{"num_key_value_heads": 12, "intermediate_size": 1536, "vocab_size": 3761, "hidden_act": "squared_relu", "norm_place": "pre", "rope_theta": 10000.0, "qk_norm": true, "attn_scale": 0.235, "init_std_qkv": 0.0294, "learning_rate": 0.0149, "lr_head": 0.0132, "decay_shape": "linear", "batch_tokens": 65536, "dataset": "wikipedia_en"}
MLP neurons of a small language model. Each row is named by its layer, matrix (up: input weights; down: output weights) and neuron, and shows model dimensions 240-335. Each number is 50 + 10 x the weight over its row's rms, rounded and kept within 0 to 99.
After each neuron's rows, "fires on" lists the tokens most often at its 100 highest values on Wikipedia text that the model never trained on.

L9.up518:55 52 51 59 51 50 50 52 50 58 50 66 50 52 49 63 46 47 61 26 35 43 68 53 53 37 43 55 67 61 58 52 44 29 48 44 67 44 47 51 53 53 71 42 50 62 31 50 56 52 57 55 54 67 65 42 46 49 51 49 43 36 51 74 44 50 57 54 38 53 60 31 48 59 69 51 39 66 34 52 61 41 34 57 39 67 39 50 48 34 42 48 34 66 64 35
L9.down518:62 62 48 41 41 38 55 37 54 68 45 57 56 50 34 41 56 49 55 52 38 31 55 53 63 28 57 41 48 41 55 45 42 28 42 38 48 65 60 48 61 32 55 54 53 56 45 41 66 46 52 57 57 46 52 50 58 44 47 18 43 50 48 50 56 51 54 67 40 38 47 38 48 56 43 37 55 71 48 58 34 62 36 42 35 49 72 49 51 44 61 49 51 75 36 43
fires on: " P", " C", " L", " G", "\""

L7.up768:63 45 26 34 50 44 38 58 48 53 52 58 26 65 35 45 54 38 58 59 39 42 55 63 52 39 52 46 50 42 62 65 53 55 42 41 49 49 46 51 46 32 37 45 41 53 61 56 75 49 61 58 39 66 43 54 61 42 38 61 65 55 45 66 40 60 61 61 61 49 43 52 33 37 58 52 64 57 44 61 58 54 51 43 33 49 56 68 46 47 44 46 44 32 38 53
L7.down768:64 63 36 62 34 61 67 56 70 45 40 58 51 60 58 47 46 44 61 51 37 61 48 49 34 59 70 49 65 43 40 52 38 41 53 49 40 47 57 49 48 54 40 55 39 48 53 45 52 69 46 51 51 38 43 53 59 44 51 53 54 44 38 57 42 69 54 59 62 41 39 57 28 49 48 34 35 40 36 58 60 68 42 23 45 67 49 60 50 56 65 45 46 42 43 56
fires on: "es", "as", "s", " on", "ers"

L9.up805:47 43 48 54 33 46 37 53 56 64 63 57 51 50 69 57 47 45 37 53 51 64 38 38 46 55 54 54 65 39 58 35 59 39 63 42 57 70 59 40 52 44 48 43 55 43 44 62 57 43 66 38 57 56 47 41 44 68 35 71 42 78 71 52 39 52 76 51 48 45 55 37 44 57 56 35 53 68 60 50 48 26 48 45 43 40 39 48 50 39 45 48 49 42 40 47
L9.down805:43 59 57 49 42 63 49 54 54 49 52 55 37 57 61 51 48 37 53 72 57 47 54 57 52 45 38 44 49 56 31 60 48 31 63 48 47 50 43 44 49 66 41 31 49 47 51 47 38 56 30 45 42 54 44 47 48 43 44 51 41 44 43 62 54 66 45 48 43 68 64 51 55 45 38 60 60 53 53 49 48 57 59 70 54 46 59 56 66 44 90 50 63 59 63 62
fires on: ",", " |", " of", " and", " or"

L7.up1531:57 45 53 54 60 60 63 42 55 52 67 43 35 55 58 44 40 44 41 49 44 45 55 63 61 54 32 54 58 49 51 50 39 54 55 42 34 43 48 49 60 58 56 31 43 46 56 49 44 60 44 56 42 40 35 61 45 44 54 51 65 58 29 32 33 46 48 52 36 46 44 47 48 54 60 62 54 45 41 37 55 51 47 58 67 22 55 51 66 36 32 52 38 52 36 72
L7.down1531:47 49 68 61 73 40 49 45 69 44 50 39 32 56 61 55 50 42 60 67 53 49 33 52 48 53 42 44 62 25 51 49 45 42 55 42 66 51 40 44 47 50 49 56 52 56 39 57 67 55 61 56 53 65 46 57 47 66 39 49 60 51 59 51 61 45 33 64 52 47 44 45 70 39 59 67 49 36 47 57 50 35 44 37 49 61 40 53 52 54 70 65 52 51 55 49
fires on: " |\n", "le", "he", "es", "2"

L7.up1520:67 43 51 49 50 47 46 55 36 47 44 40 47 56 30 54 57 56 61 44 47 46 52 45 47 49 51 55 38 46 49 45 38 59 48 37 49 58 59 55 33 67 36 40 46 57 59 56 56 38 66 64 44 51 57 53 34 42 63 52 52 58 63 38 56 52 59 56 30 63 57 48 43 51 53 58 53 41 54 49 33 55 50 50 30 60 30 59 54 62 46 64 34 51 50 47
L7.down1520:51 55 48 35 57 43 60 53 48 70 60 50 50 51 67 52 59 51 63 57 60 47 44 65 52 57 60 52 62 61 51 52 51 51 51 53 39 55 49 68 45 37 56 58 56 39 60 36 47 55 40 43 53 58 52 70 49 50 40 50 42 68 33 47 58 48 55 53 51 64 72 54 57 75 41 56 36 43 50 44 42 52 40 42 34 51 40 70 44 49 36 61 71 40 32 56
fires on: " ", "ed", "ing", " finished", "|", "\""

L3.up974:35 49 64 50 46 55 40 56 48 45 48 70 51 59 30 38 48 30 49 57 36 48 49 42 58 54 51 48 41 58 54 46 49 49 30 48 63 67 48 57 44 49 46 57 50 40 65 54 54 48 45 35 57 43 51 43 48 61 53 50 60 66 73 66 49 43 52 60 57 62 49 41 49 57 40 44 68 45 61 58 37 45 32 63 49 60 42 47 50 35 52 59 46 53 57 44
L3.down974:45 37 41 36 63 44 55 59 42 55 46 69 49 52 33 37 60 53 43 45 41 37 39 46 63 48 45 44 54 47 59 52 47 63 64 51 32 51 45 39 41 65 42 60 41 65 50 61 53 42 68 47 62 33 64 58 51 33 55 45 57 36 44 42 40 44 33 38 44 48 44 60 26 60 43 39 67 48 29 58 35 20 44 66 69 59 63 57 32 52 47 63 49 51 55 59
fires on: ",", "\n\n", "\n", "/", " ("

L3.up1425:50 71 50 43 49 66 45 52 50 51 40 54 54 56 41 43 45 50 42 66 59 42 40 45 39 23 34 49 49 34 52 55 40 54 35 31 47 64 63 51 55 63 51 40 56 49 45 56 64 48 63 35 70 58 34 39 35 62 60 49 50 65 61 50 40 60 46 51 41 58 46 60 44 34 60 49 65 43 42 41 61 50 53 41 68 39 47 58 62 33 25 55 55 50 40 55
L3.down1425:52 52 48 56 28 53 59 42 41 64 49 46 31 55 56 39 50 48 33 52 50 49 41 51 71 45 68 49 56 50 61 56 46 46 64 51 40 58 52 69 32 40 65 45 42 59 54 50 41 57 66 34 50 29 64 36 78 51 61 45 52 41 51 53 48 25 39 64 47 41 49 65 41 54 55 33 66 51 35 50 54 42 70 36 55 36 41 71 50 43 35 71 52 37 43 46
fires on: "and", "or", "m", "\n", "\n\n", "n"

L9.up1493:34 45 47 50 42 60 51 53 49 43 50 55 38 47 50 73 56 38 43 53 44 58 42 57 43 49 51 55 78 54 41 54 25 39 29 47 56 61 67 63 57 36 34 42 55 72 28 60 47 57 53 58 35 38 53 51 43 58 36 52 62 41 58 40 53 54 61 39 54 40 49 57 36 52 35 45 53 41 61 56 61 46 41 35 70 39 47 44 58 49 52 47 56 41 37 54
L9.down1493:35 49 53 44 52 45 40 58 48 38 41 31 58 39 32 44 55 29 52 67 55 63 54 49 52 54 50 54 46 38 59 58 44 63 22 59 61 47 82 43 38 48 37 29 61 53 45 59 60 33 52 62 48 46 52 55 56 40 43 43 45 52 48 63 74 62 61 60 51 57 41 44 50 62 43 47 47 43 46 30 47 34 48 47 67 46 40 54 46 58 79 44 62 41 49 38
fires on: " the", " The", "The", " des", ":"

L9.up631:60 64 50 53 61 48 44 40 49 40 44 31 42 32 47 52 18 51 56 55 54 65 44 51 39 38 40 45 61 37 50 62 41 65 50 52 46 61 33 53 53 47 50 58 38 56 46 62 47 33 62 37 48 40 52 52 54 51 40 78 66 48 49 22 62 64 56 46 69 54 38 47 47 39 31 58 71 34 35 38 61 56 51 54 62 46 49 57 43 64 53 73 38 62 55 41
L9.down631:45 45 65 50 50 49 68 55 50 37 57 44 47 51 45 43 54 60 33 41 59 37 41 51 47 57 46 52 43 52 51 53 53 55 62 47 41 58 47 33 67 54 57 42 53 45 48 39 57 39 60 43 67 46 46 33 49 64 38 51 28 48 44 53 57 54 36 60 48 56 55 42 53 40 48 62 69 41 56 38 65 47 45 58 58 48 39 52 38 59 53 56 52 50 50 56
fires on: " R", " r", " D", "at"

L9.up574:52 61 42 45 66 35 52 37 37 58 53 45 37 44 38 57 48 43 53 40 62 56 47 58 40 40 59 53 47 45 52 52 51 44 52 45 40 52 53 58 40 57 32 67 54 60 47 44 58 49 24 46 51 33 46 56 36 46 49 44 54 45 52 60 41 73 62 56 66 51 59 39 41 42 39 36 38 67 58 53 41 40 32 31 58 51 52 27 55 21 29 59 57 53 34 49
L9.down574:52 51 71 62 51 31 46 43 59 38 57 50 52 57 40 46 53 47 69 46 43 48 72 65 47 47 37 43 40 43 47 56 43 37 53 43 47 42 81 39 73 42 50 32 36 28 59 62 40 54 70 63 35 57 26 64 62 66 56 46 26 61 36 53 76 53 50 54 47 65 50 50 44 41 40 73 52 38 36 51 57 35 59 52 54 64 51 45 47 72 40 34 44 35 63 56
fires on: "n", "l", "w", "m", "j"

L7.up1299:55 48 45 59 56 42 37 53 48 63 53 39 56 55 39 56 72 45 58 54 63 49 66 51 52 48 64 46 47 56 49 43 28 57 39 40 51 51 53 56 53 53 30 39 29 37 73 48 57 35 55 46 54 45 41 56 59 59 60 42 39 44 60 36 43 43 54 37 56 43 57 44 39 47 57 50 62 45 43 38 37 55 44 55 59 66 67 44 39 57 33 51 61 62 51 34
L7.down1299:56 65 34 49 60 46 58 47 36 66 45 58 52 44 49 57 67 48 69 51 45 42 57 42 45 40 42 56 56 56 61 42 40 32 39 53 70 24 32 40 51 59 48 52 49 41 48 65 34 51 59 73 54 28 64 37 53 45 65 40 55 42 56 60 37 65 47 33 63 78 51 63 40 52 37 48 59 24 47 51 42 37 57 47 40 57 52 58 46 59 51 52 51 60 44 57
fires on: "er", "a", "at", "K"

L3.up873:43 38 54 30 59 38 75 46 44 38 47 43 42 50 46 50 57 23 45 51 56 59 32 65 62 47 60 44 35 52 40 51 36 60 52 52 52 53 60 65 50 63 39 47 53 56 54 44 68 55 36 48 52 45 41 33 65 48 51 34 47 48 51 47 41 49 55 51 52 53 48 46 53 59 39 62 34 51 39 59 41 35 27 47 39 70 48 60 62 51 48 56 80 64 41 69
L3.down873:52 81 60 46 50 42 49 44 38 59 68 47 48 49 47 57 45 41 42 39 56 64 61 57 57 33 66 77 47 54 35 45 47 44 56 36 68 31 39 36 37 56 56 54 42 43 52 56 32 49 57 66 55 65 47 46 48 60 58 61 49 46 48 51 67 43 44 56 44 43 71 51 59 34 51 61 45 67 54 61 55 72 59 54 46 42 52 39 53 47 50 54 61 30 52 55
fires on: "n", "w", "t", "ren", "du", "ts"

L7.up1065:68 53 43 65 52 39 41 65 48 65 31 50 52 49 51 55 46 35 36 48 61 64 53 54 66 37 39 57 44 46 43 56 57 27 34 72 60 63 54 50 56 37 64 62 53 65 43 43 55 53 57 57 40 56 60 62 33 25 48 63 24 44 48 47 59 57 47 57 48 73 48 50 31 55 57 50 55 59 62 52 34 44 61 53 65 60 41 50 65 74 54 56 47 46 56 61
L7.down1065:51 24 55 59 40 50 30 64 51 66 42 79 69 53 46 49 49 60 56 58 55 54 55 37 75 54 42 49 48 23 50 45 50 49 55 57 43 53 63 36 74 26 61 42 50 57 34 55 35 60 56 49 59 43 67 56 37 40 50 54 43 54 44 56 46 42 34 60 43 55 64 65 44 69 47 37 30 34 57 55 21 69 57 46 57 45 40 70 50 52 67 43 51 57 33 44
fires on: "B", " b", "b", " g", "-b", "emb"

L7.up198:37 43 61 49 65 66 49 45 41 40 52 47 49 44 55 69 40 58 61 46 33 43 74 62 63 53 33 58 56 49 35 43 51 54 26 61 52 61 58 45 40 51 53 37 49 41 49 39 54 59 52 66 48 54 53 64 57 52 58 44 31 56 66 47 43 53 38 73 62 48 54 26 52 40 36 45 59 51 39 46 71 53 55 47 47 57 56 48 34 45 59 51 59 42 41 58
L7.down198:51 56 62 52 39 53 60 76 39 45 58 37 29 42 50 41 45 53 42 59 53 57 49 40 48 52 70 59 59 46 50 46 39 48 33 64 57 51 65 57 60 39 38 48 38 42 41 57 52 48 33 45 54 30 45 41 47 32 55 41 58 60 49 41 40 44 44 61 56 46 44 58 57 33 52 66 32 48 46 55 48 65 52 40 34 52 35 59 56 64 60 47 64 79 50 62
fires on: " his", " the", " that", " her", "rd", " their"

L9.up689:62 52 54 58 74 54 76 58 60 46 58 36 54 56 42 53 44 40 48 41 68 38 43 66 47 59 68 55 40 64 44 64 70 45 58 54 41 53 59 50 39 58 45 56 59 57 49 36 53 39 54 65 36 67 66 37 50 52 46 47 63 43 52 65 48 60 49 62 50 53 48 59 67 42 55 67 38 47 44 40 36 52 51 44 51 44 76 57 61 56 47 46 63 52 43 50
L9.down689:45 58 49 35 66 42 44 42 49 40 45 63 42 44 57 47 56 48 45 46 54 53 39 61 44 43 47 55 56 46 36 54 31 57 33 50 55 39 79 41 50 52 51 40 61 44 42 42 45 48 56 49 41 31 57 41 54 46 61 59 40 59 56 45 55 53 57 62 56 39 57 67 37 45 52 60 41 46 60 49 37 58 62 66 56 51 58 45 53 53 42 37 51 30 65 56
fires on: "n", "m", "p", "s", " rece"

L9.up905:46 61 41 50 50 53 55 48 57 62 53 38 54 36 64 41 41 35 58 55 63 56 63 51 44 40 34 56 65 72 46 66 51 57 59 62 64 55 38 65 50 39 37 53 39 54 63 58 64 60 46 62 41 52 56 52 81 52 50 53 46 34 58 63 56 30 55 45 65 48 46 55 58 52 49 59 38 47 46 50 49 57 47 43 62 45 50 46 50 67 50 55 57 44 37 40
L9.down905:48 58 54 47 40 45 57 52 56 57 55 41 48 53 31 43 57 33 62 46 55 53 11 32 68 56 41 53 56 46 37 58 54 57 26 53 70 44 56 61 46 30 45 59 52 46 59 37 35 39 38 46 60 35 50 61 50 62 52 43 43 50 71 41 48 41 52 50 66 53 62 37 49 65 47 52 52 49 36 35 41 46 40 52 38 45 52 32 35 54 80 45 47 34 43 43
fires on: " A", " K", " My", " G", " D", " B"

L7.up1199:54 50 53 54 45 47 43 55 53 50 45 32 66 60 53 55 69 53 39 48 54 52 36 56 63 56 52 34 71 44 45 56 41 61 40 45 54 44 61 44 54 36 39 54 37 58 59 61 63 48 54 66 58 48 38 46 36 45 39 50 47 39 58 53 41 59 61 52 34 33 44 36 58 32 45 57 68 32 54 49 48 48 51 44 51 46 43 43 58 52 43 53 47 41 49 56
L7.down1199:68 53 68 49 56 56 36 44 68 57 40 45 75 38 54 36 71 51 49 52 54 48 48 30 43 75 34 51 55 59 47 66 42 50 59 54 67 57 48 47 52 42 55 38 64 49 46 56 58 50 54 61 64 33 63 46 55 39 67 33 38 60 65 43 63 56 56 51 35 37 48 49 51 56 60 51 55 43 64 64 65 62 60 49 40 55 41 63 57 46 51 40 67 49 56 53
fires on: "P", " his", "B", "C", " v"

L7.up118:52 39 43 41 41 65 56 46 32 52 59 76 45 53 60 37 51 42 68 63 28 55 68 55 45 55 44 55 44 43 52 66 40 36 39 37 63 47 50 77 32 63 57 53 51 50 61 51 60 66 64 63 38 64 71 51 56 49 45 50 47 48 51 37 54 53 63 62 72 47 31 36 55 42 57 51 55 84 65 58 17 55 60 48 50 49 67 61 44 45 43 54 53 46 35 53
L7.down118:54 44 54 47 51 24 39 60 35 55 67 61 50 54 34 43 41 46 41 50 38 56 51 47 49 50 62 50 45 53 34 39 37 37 52 54 44 64 45 44 49 33 34 47 72 42 53 44 57 58 54 52 47 25 68 61 60 48 64 40 42 33 59 48 40 46 64 47 36 32 57 43 46 53 50 47 43 35 45 56 49 45 36 46 39 40 42 42 55 44 62 45 42 49 59 45
fires on: "s", "ers", "ens", "ors", " who", "ies"

L7.up1221:29 42 48 59 43 57 46 42 66 54 68 53 58 44 41 55 44 49 36 41 57 46 33 54 40 39 58 45 52 52 58 57 58 65 58 40 57 67 49 52 57 49 46 50 49 44 54 63 54 47 53 42 51 49 41 56 23 45 35 60 44 42 66 38 60 34 60 54 40 57 34 32 44 50 62 63 50 50 43 45 54 49 59 59 50 58 49 47 51 52 49 50 49 53 54 45
L7.down1221:41 36 51 52 45 40 34 42 67 50 49 61 52 48 51 43 60 65 51 40 60 28 53 47 61 42 41 51 60 51 36 37 40 44 46 62 41 55 39 49 46 34 64 38 45 48 49 50 60 52 52 65 58 45 52 41 51 44 35 65 64 31 36 60 36 46 50 45 67 47 42 27 56 44 58 55 53 60 59 53 55 52 42 51 34 63 59 45 49 59 48 51 45 46 50 57
fires on: "urch", "le", "or", "oin", "y", "ST"

L3.up1040:52 47 64 53 67 47 54 49 49 42 49 64 42 32 61 55 40 51 63 46 39 49 38 50 31 37 51 47 41 52 46 58 40 37 64 45 46 54 60 64 54 42 51 48 51 47 55 25 54 41 55 46 45 52 57 64 56 55 65 46 46 55 46 44 24 53 62 42 65 43 49 37 50 47 51 25 51 36 55 47 23 53 42 67 49 56 61 48 53 52 51 60 55 54 49 57
L3.down1040:62 30 46 63 53 35 45 58 48 42 46 52 47 47 31 30 54 49 52 53 53 51 29 47 54 54 64 42 48 64 62 60 55 52 47 47 37 74 44 53 47 50 44 56 59 56 40 53 36 38 49 51 57 60 54 69 43 62 84 62 59 38 56 55 50 43 64 55 70 61 52 41 56 49 46 47 46 42 33 60 75 64 43 57 58 55 70 60 52 49 42 55 46 46 57 73
fires on: "s", "100", "ies", "ers", "ross", " wind"

L7.up1462:52 42 48 42 39 40 55 66 43 45 38 60 49 72 63 47 53 49 48 57 55 53 40 52 44 43 53 42 45 42 52 42 37 50 53 65 53 49 64 31 73 50 59 69 44 44 33 56 36 48 46 49 50 39 47 40 45 51 42 76 43 60 56 60 46 37 42 65 33 52 48 63 60 42 64 49 44 37 27 45 32 38 58 48 51 62 35 58 51 58 36 50 35 50 32 40
L7.down1462:38 53 35 64 55 58 27 43 53 59 55 57 38 63 52 49 55 68 46 53 60 57 43 31 37 58 48 44 52 58 59 52 59 56 59 41 52 53 46 32 46 42 42 31 46 39 52 64 42 55 70 55 77 41 59 40 32 71 43 42 52 58 53 57 61 55 49 48 53 48 51 54 63 63 53 25 48 50 59 66 49 54 33 31 49 39 44 63 60 54 46 52 45 44 43 40
fires on: " b", " and", "B", "T", "M", "Career"

L9.up797:49 48 41 62 60 57 41 45 38 35 59 38 62 55 53 63 53 40 66 49 46 47 51 60 34 45 38 45 61 34 53 44 67 61 50 64 39 53 64 53 36 57 72 40 68 46 60 50 29 60 47 54 55 60 34 64 46 55 53 52 62 59 61 67 57 63 61 61 52 79 47 34 56 54 45 59 70 44 32 39 62 52 41 66 52 45 74 54 58 60 63 44 60 41 61 50
L9.down797:47 47 48 59 43 46 56 58 61 40 65 38 54 53 51 62 48 45 63 47 59 53 66 65 42 49 43 49 69 62 52 70 52 57 35 49 50 52 87 57 33 65 42 54 54 39 60 41 59 59 45 40 60 44 55 45 51 44 45 47 46 59 49 52 60 52 68 68 52 61 66 50 51 55 43 55 46 44 41 53 40 59 55 61 34 52 47 57 34 33 86 44 36 37 51 63
fires on: " the", " their", "'s", " its", ":", "-"

L9.up187:66 44 28 59 53 66 28 55 57 42 47 55 40 47 43 26 64 59 47 51 54 55 43 53 44 49 45 49 45 59 42 51 42 54 46 37 65 51 44 44 52 33 40 50 44 50 52 51 59 59 37 54 50 52 44 25 62 40 39 41 75 51 40 69 59 68 71 59 62 48 49 53 69 58 43 41 44 37 44 47 36 54 38 40 48 50 38 60 78 42 59 28 52 64 52 56
L9.down187:46 39 48 50 42 41 59 55 39 38 51 47 44 41 57 49 57 60 67 53 32 44 56 46 33 74 50 56 46 43 45 58 53 57 38 54 42 58 53 42 41 51 53 56 33 41 46 71 68 57 53 60 49 52 67 46 38 71 63 47 44 55 76 43 47 79 45 59 50 47 35 55 44 57 33 51 56 46 43 53 47 60 53 47 60 44 71 67 54 57 57 41 35 40 51 44
fires on: "\n", ";", "C", "s", "n", "ers"

L9.up1264:43 43 53 38 74 28 58 52 42 24 68 45 40 44 48 46 40 52 41 53 37 58 48 21 54 49 49 61 54 43 44 50 53 54 43 59 67 30 70 57 46 45 48 52 40 44 46 38 48 63 48 54 43 55 54 59 42 48 61 50 56 36 55 25 51 61 68 66 46 49 39 43 55 55 57 42 67 60 49 49 51 33 64 57 45 44 48 44 65 57 51 31 46 37 45 36
L9.down1264:39 69 50 41 42 35 47 58 50 58 45 54 57 48 46 47 44 66 53 61 53 44 42 47 50 67 43 39 54 29 63 48 48 57 42 42 48 55 66 33 55 61 61 50 50 52 47 50 31 73 45 55 58 60 59 60 43 43 46 34 44 56 42 67 66 55 68 54 51 66 40 62 60 51 43 42 31 38 46 49 42 36 50 60 41 51 37 47 52 33 99 49 53 67 49 61
fires on: " the", "-", " The", " named", "The", " as"

L3.up1082:52 50 58 38 52 61 44 66 54 47 53 58 52 40 69 67 56 57 67 62 54 45 50 50 51 47 51 30 47 38 39 50 48 49 61 53 59 50 47 56 59 63 59 32 32 28 48 53 47 50 60 70 41 56 43 55 51 56 49 39 39 61 55 41 67 62 51 55 43 37 47 61 55 43 43 47 48 44 48 58 49 49 45 36 49 61 53 49 60 68 57 60 46 31 66 31
L3.down1082:55 40 42 43 55 40 28 57 36 63 32 38 60 38 53 78 59 36 50 41 45 42 46 65 43 40 54 50 52 46 44 68 44 65 55 56 44 66 44 29 40 29 52 50 44 64 46 44 53 76 54 42 51 42 54 37 47 56 55 50 47 45 43 49 36 53 47 40 51 47 41 34 59 47 38 43 34 68 49 42 45 61 50 52 45 47 50 34 55 49 34 37 46 44 53 43
fires on: "ed", "res", "ce", "ater", "re"

L7.up371:50 58 69 38 62 46 69 62 47 37 55 52 54 43 49 42 48 47 43 70 59 40 63 63 43 56 43 54 54 49 39 56 55 64 42 47 48 55 67 56 50 51 40 39 47 48 45 41 58 45 64 52 43 23 60 36 44 53 45 54 57 35 48 68 48 56 43 45 60 49 47 51 62 72 61 48 45 69 48 54 40 42 54 46 52 38 51 49 56 64 38 67 44 44 46 54
L7.down371:40 56 55 52 57 46 40 58 66 44 41 52 32 49 45 36 48 46 56 63 54 51 43 40 58 58 41 48 52 55 63 80 37 63 56 39 60 45 38 45 51 56 60 48 30 55 43 65 50 40 40 68 46 47 42 57 55 51 50 43 44 67 53 39 59 55 50 62 43 53 56 58 44 53 77 65 42 53 58 39 50 56 60 77 51 52 43 56 47 49 51 63 50 53 48 37
fires on: "re", "un", "le", "he", "al", "u"

L3.up1209:50 58 40 41 48 49 44 70 41 45 59 51 66 54 55 65 59 43 37 49 47 47 57 35 45 55 44 51 45 49 60 60 43 65 53 56 58 54 44 51 82 60 49 53 48 50 53 42 53 50 50 53 26 30 45 40 45 63 51 48 54 62 55 49 33 61 50 56 41 36 64 66 35 29 53 58 42 46 53 34 44 46 45 53 48 51 38 56 40 44 53 45 45 55 33 56
L3.down1209:53 51 45 47 49 45 49 40 42 68 58 41 53 53 62 58 34 44 66 42 58 67 44 62 46 35 43 30 63 62 47 55 59 45 53 55 17 53 47 53 74 50 62 45 49 52 47 61 28 47 48 49 43 52 79 50 39 56 49 49 75 39 35 46 36 77 51 48 31 43 47 47 57 56 51 65 44 44 39 51 28 46 27 49 50 53 56 56 39 68 48 40 58 40 41 54
fires on: "ed", "ing", "s", "ph", "aving", "ived"

L9.up777:41 58 63 30 58 47 58 45 64 43 50 59 55 52 49 52 44 46 51 47 52 46 53 46 48 51 45 49 57 46 30 66 64 58 63 51 78 50 51 26 45 49 52 54 51 65 57 21 59 40 62 42 47 45 47 42 62 74 32 49 52 52 31 49 66 57 52 39 52 55 50 60 59 48 51 61 32 51 50 65 47 50 47 53 54 45 41 53 44 42 50 54 43 48 67 47
L9.down777:53 63 61 44 60 41 38 36 56 31 38 44 54 44 42 33 46 44 74 53 62 60 32 67 50 53 42 20 54 44 45 58 54 38 36 46 58 33 46 55 34 31 49 39 31 45 53 35 66 60 38 49 51 45 50 47 50 67 42 28 48 39 47 67 56 33 47 46 58 51 53 55 47 53 60 48 56 43 44 50 58 48 50 49 55 40 64 48 46 37 59 50 59 41 53 32
fires on: " E", " A", " R"

L9.up1153:42 67 63 50 55 47 49 47 40 48 57 57 44 61 50 52 57 43 64 63 75 35 79 58 54 42 64 47 71 63 51 67 41 53 43 65 55 52 28 62 49 51 42 36 52 40 65 65 48 42 48 47 65 40 45 46 61 40 44 55 65 43 45 48 35 60 52 43 42 45 44 64 35 57 53 33 46 52 52 60 55 51 30 45 71 61 63 38 62 43 53 55 49 39 57 38
L9.down1153:37 48 40 34 53 56 53 61 49 55 54 40 41 59 55 55 41 42 42 67 43 41 63 32 45 39 58 37 46 44 51 45 54 21 42 54 57 58 35 62 55 64 57 33 57 59 49 34 48 49 63 39 57 43 32 48 70 53 56 43 43 32 43 50 42 61 65 44 40 51 53 49 36 72 63 49 47 51 44 51 50 53 63 49 49 67 19 54 65 47 57 43 55 70 48 54
fires on: "en", "an", "er", "ver", "at"

L7.up149:74 29 53 59 52 43 42 39 57 45 55 55 58 52 57 39 55 53 41 46 44 43 46 47 51 43 57 43 64 42 52 45 32 58 32 49 59 57 36 41 59 43 36 54 49 74 44 62 60 53 57 52 43 42 43 58 34 46 38 67 36 45 44 49 57 70 49 62 42 67 42 37 64 44 65 32 68 72 44 50 46 62 40 52 47 44 52 44 48 47 46 58 49 43 49 46
L7.down149:68 53 46 62 64 54 42 50 40 54 41 47 32 55 54 45 49 62 46 42 44 55 60 45 37 68 46 44 57 40 45 56 53 38 44 49 52 55 65 37 44 45 49 45 50 66 39 56 46 49 43 69 41 34 57 47 46 56 56 39 33 53 60 55 47 76 62 48 49 44 65 51 47 47 34 73 54 31 59 58 65 42 47 50 41 56 39 37 53 41 65 35 56 38 47 44
fires on: "The", "C", "P", "History", " C", "|"

L3.up972:63 51 46 52 56 42 41 62 40 45 66 50 37 44 55 48 45 54 72 45 57 57 61 69 73 62 66 39 53 30 64 59 46 48 55 54 60 41 42 40 53 56 44 44 35 39 46 44 43 47 46 68 29 45 46 67 68 47 51 69 46 48 48 50 44 67 70 61 58 60 41 59 60 60 46 34 48 63 49 26 39 37 60 46 44 49 31 67 55 45 64 51 44 39 58 42
L3.down972:44 56 60 33 49 51 62 42 63 23 57 60 50 51 54 59 50 43 44 43 47 60 46 67 55 47 59 46 56 51 38 49 47 55 59 46 18 39 29 55 33 51 35 53 64 41 57 52 42 37 47 48 64 46 46 46 58 58 61 40 34 61 35 55 45 49 66 46 66 45 45 31 38 38 56 52 40 32 68 57 46 47 42 48 52 44 47 42 54 59 40 49 43 47 70 49
fires on: "ions", "ion", "ment", "g", "al", "aces"

L9.up21:48 30 61 35 54 56 43 50 64 60 39 64 50 64 60 55 64 66 72 63 36 42 58 67 55 32 35 57 48 57 64 47 39 52 57 54 41 57 46 47 60 50 68 40 57 50 48 61 46 70 53 62 52 46 38 40 56 41 40 53 41 56 49 40 37 25 51 71 36 53 37 53 57 59 43 36 43 57 55 30 53 56 52 37 67 57 55 48 81 64 62 58 49 38 49 34
L9.down21:41 35 45 52 41 59 43 39 33 54 53 65 61 57 45 47 43 59 57 46 59 37 56 27 35 42 31 39 43 41 64 55 63 50 63 52 49 55 52 36 47 51 59 32 53 57 49 45 62 58 52 44 57 53 51 58 40 44 61 51 48 51 60 52 52 27 43 62 54 49 40 50 56 38 55 49 34 50 64 61 40 56 55 39 27 43 38 36 63 52 72 56 43 56 61 40
fires on: " B", "B", " b", "-b", "b", " E"